config.toml
d_model = 384
head_dim = 64
d_mlp = 1024
positions = "rope"
qk_norm = false
init_std_up = 0.0215
beta2 = 0.99
warmup_steps = 469
decay_shape = "linear"
batch_tokens = 32768
MLP neurons of a small language model. Each row is named by its layer, matrix (down: output weights) and neuron, and shows model dimensions 160-255. Each number is 500 + 40 x the weight over its row's rms, rounded and kept within 0 to 999. Numbers have three digits each. A neuron's up and down rows have the sign that makes its largest values positive.
A block is one neuron, or neurons of one layer that tend to fire together. After each block is what it responds to, as a language model described it from the Wikipedia text at the highest values.

L12.down242:474529498470462518569499565454497518437543450582535525497532526510494492521485541471507464466495469403509529522423430444496519496493515463493498555469532479475485531487504485512588547479531506485502506478492451443556537473456456537484472519484479477466526513531513452504537389462583457503
L12.down359:467493459524488558458437421484543489491491463471539516540497477502479473499452457472530400550515480559565485483461511460494430467512462501499524459476492487564442466504557538537547428430537511561463495579416547499524539492503483480490569430473552541473498501514536541457506528484506547479
L12.down458:506480517431520516463449455448440529478512495449477510441556582497521438485438472541501435510489491550481502439504499536468432533484525489486525486494494450501491450555536473513536485495494533476457491516506437513486422592493445465499556506489493523450520485506525547504523482459509482490
L12.down558:541441400483482486478484568523473528499437524542505493476497583536492479469424494455497555523486569459501518538490475466542464541565433553544515556485544496538472532520595482523473506489521500474516457580544641496503441501475461543584499451511498569477498572510492483502496540484425519560
L12.down590:488504580561507459575520497499445487467511553445439425602531483536497517577428495507517535448515460410528537432413477541501472504565480496500528503543494513502507481529542422493543521546555509521580478572530489479509452541547479506499550488516429501521554498484508502464489514452461500541
L12.down637:503508568455438545514471557472498482520521421467510450532463510511480441471495449545560475475537559453534492503544527483470527549504546474491498554535502515539529458516444500514483485493478484451517605513504500567492512564433578472566488530489508499509484438495495510526526565498541500556
L12.down691:489536531485476539491558479553527520517499464505539471509536577519557478502509508417504553565504397435530509475538541560482444524557481527502563537425512511492517492469559427538530436475530480461523454469491454438550487479473478533526490516440523533525498550457522514474532497486436490479
L12.down787:481554522486448527564505484505535465533463481527473459481498538527559460532493519496462489483420519496535427545538501484468492521489542549577513497423453474498417479565473448507507517496459494621538539588532467598467570427495572537450497466579424533528462526470513500515492482521537413487
Description: Tokens inside or just before a name repeated from earlier context, e.g. the line start before scorers in match listings, Fenerba'h'çe, Old 'Green'wood.

L12.down20:476526476490452567518547466501457501499505520418427441589554509495505471538490512523557478516487511524503424455544506466517495464471496554460525450540493497523493577517480476474441453444582576416453487389426552483524488554496469605484472472479485456451436506519508479434513493465538469548
L12.down275:532494482496518448476526454540458555537446489464505539467537504513492419540431499442511540518465491474481463477498507502530514412460483513483498522530495522515514538533395529465469500497524536527533541455538423485523531417481544506389484496520436465500464443479494530516466580461486519477
L12.down320:626558471574551550497451473481438568498579424518539512491455479360503459497536530502561436440521537467505501531532507487437444546431503512463511479446568565465477474459486528471506511495515501469491461513458489491488505446455499494527576510481484499508494574505476477505437467572476481437
L12.down323:482504537509469492517430460503499492532547526538514534504532476493476485523527547516573502517474431488524528509506534460509508476440490485444548549470472522441458484571505454494502507534529579462499489500516538528506466558473543570478564490509520444410502544412423497533453493483458450502
L12.down444:515466596412465448504501531508430483499450540424494431524524531460460543564469468541485439523536468550448476475471567477474538503475513508621465510532459524519459562483484571510519516436592526495469498438498531479495412528537490509515474527468510460510490572499511520575497504471492478514
L12.down452:564492514460472454535532537495490534442517493470515478489511467499538513472573468617455452516506474481469552490567507555487557413449550568512492532517478550482486593530448541426474485466516576530538458495570544561497436485482499523447513524475517459457518464502477523545570484565513539566
L12.down579:541478470541528592504458531540482542454549470440538524458492483527545456510615517541539494525475535515514487486580506473487516483508442524572448525468526476458530532513525516501512506476465485468526478514559529521517485512413557514491520489469566458471526596543506527431442420470509491459
L12.down793:509557559472505576489520560506471516518562486455550482535487566527504493422455538491493487525525523518514521462458472467466533495471550533490515459487491476495506537513471445521466519475521486563461504496512495488475436500393519473602512545540578462477500559536566483429502392522435467497
Description: Word-final plural endings split off as separate tokens, such as -s, -es, -ies in families, sponges, users, with weaker hits on -ly and Yes in tables.

L7.down428:536475484529445573497494612498466544494489534488451543520476477494483542506567494478417498446489488433507499492452501499502467474500512465536462474607485521462494430498488499518490517539489515511460507506532499496543486515518510599478506535526479484513521538529525532501513502492534498496
L7.down650:504449475492516559486514498513524480456490537495482527485528485482483528563488526498451494487437517509514475495425499506574491440483518478552427488511526482490526503464565516508489440498539507514458540441528488484508506491486472561482531540528516496483471539506506535539498521505517494493
Description: Separate space tokens not merged with the next word, mostly in wiki tables, lists, match results, coordinates, and after pipes, newlines, or quotes.

L5.down428:478514475459449445516477544492489496477483528523452528541495450551431469522463515484507527526515515493502472499454442462482478453525485557468481493532477452458504503482591515529499578490487444513516445480494507495467516484502493494532486451446469522436464468510482545485441509495487540485
L5.down585:536496499515516470595480480434462585578493488495555477468511519508554495584523497398512533517460448514531559477477478454465567506455549499493505443602534464546468578540544498486485528502593569533515512521503478455450506442553490439506505488437472505447485469496497503544471550548494594505
L5.down679:474487499432510447507490544477430505493531460463535472445541462575490594493490511566525488458471587487480479545493417519521480524495460471482513446540484530498551479444454503454510494512501487518555489440498494468551538506523574486527499449468469445385507467484511472478514498530537533475
L5.down902:466417473551445494549481534521566536488452565470441432503504579474452464449544518512507462444511468504498513500547453454442465529537511529465509535479464479543520562526453468538482463556552471508503560556546452429482422468501518441493466485407414459517542470428543455475541462450551562552
Description: Blank-line breaks ending an infobox, list or table before a heading (==Crime==), and he/she opening a clause in biographies.

L7.down263:543508449582497522516429359475486535552508509460548577450515450492487454454493449494501500520520451491519478559519464490501483478472537510418475436538513560534524454525488492481460471534536569511481444506405486541431457481568515546446557608551490601426475461519561536480512489510448528491
L7.down591:539421439547444550405484453500497573465539529489468503479492535494473498562519477453434477405519420449488508574495446529523499468496501480502435576518534572539490492439466501477431510417524520480512432472421535533521446497533528588449523601527535511417470487482576506458445501540468530448
Description: Plural "s" split off as its own token after a noun stem, especially -ant/-ent/-al words, e.g. inhabitant-s, animal-s, subunit-s, opponent-s.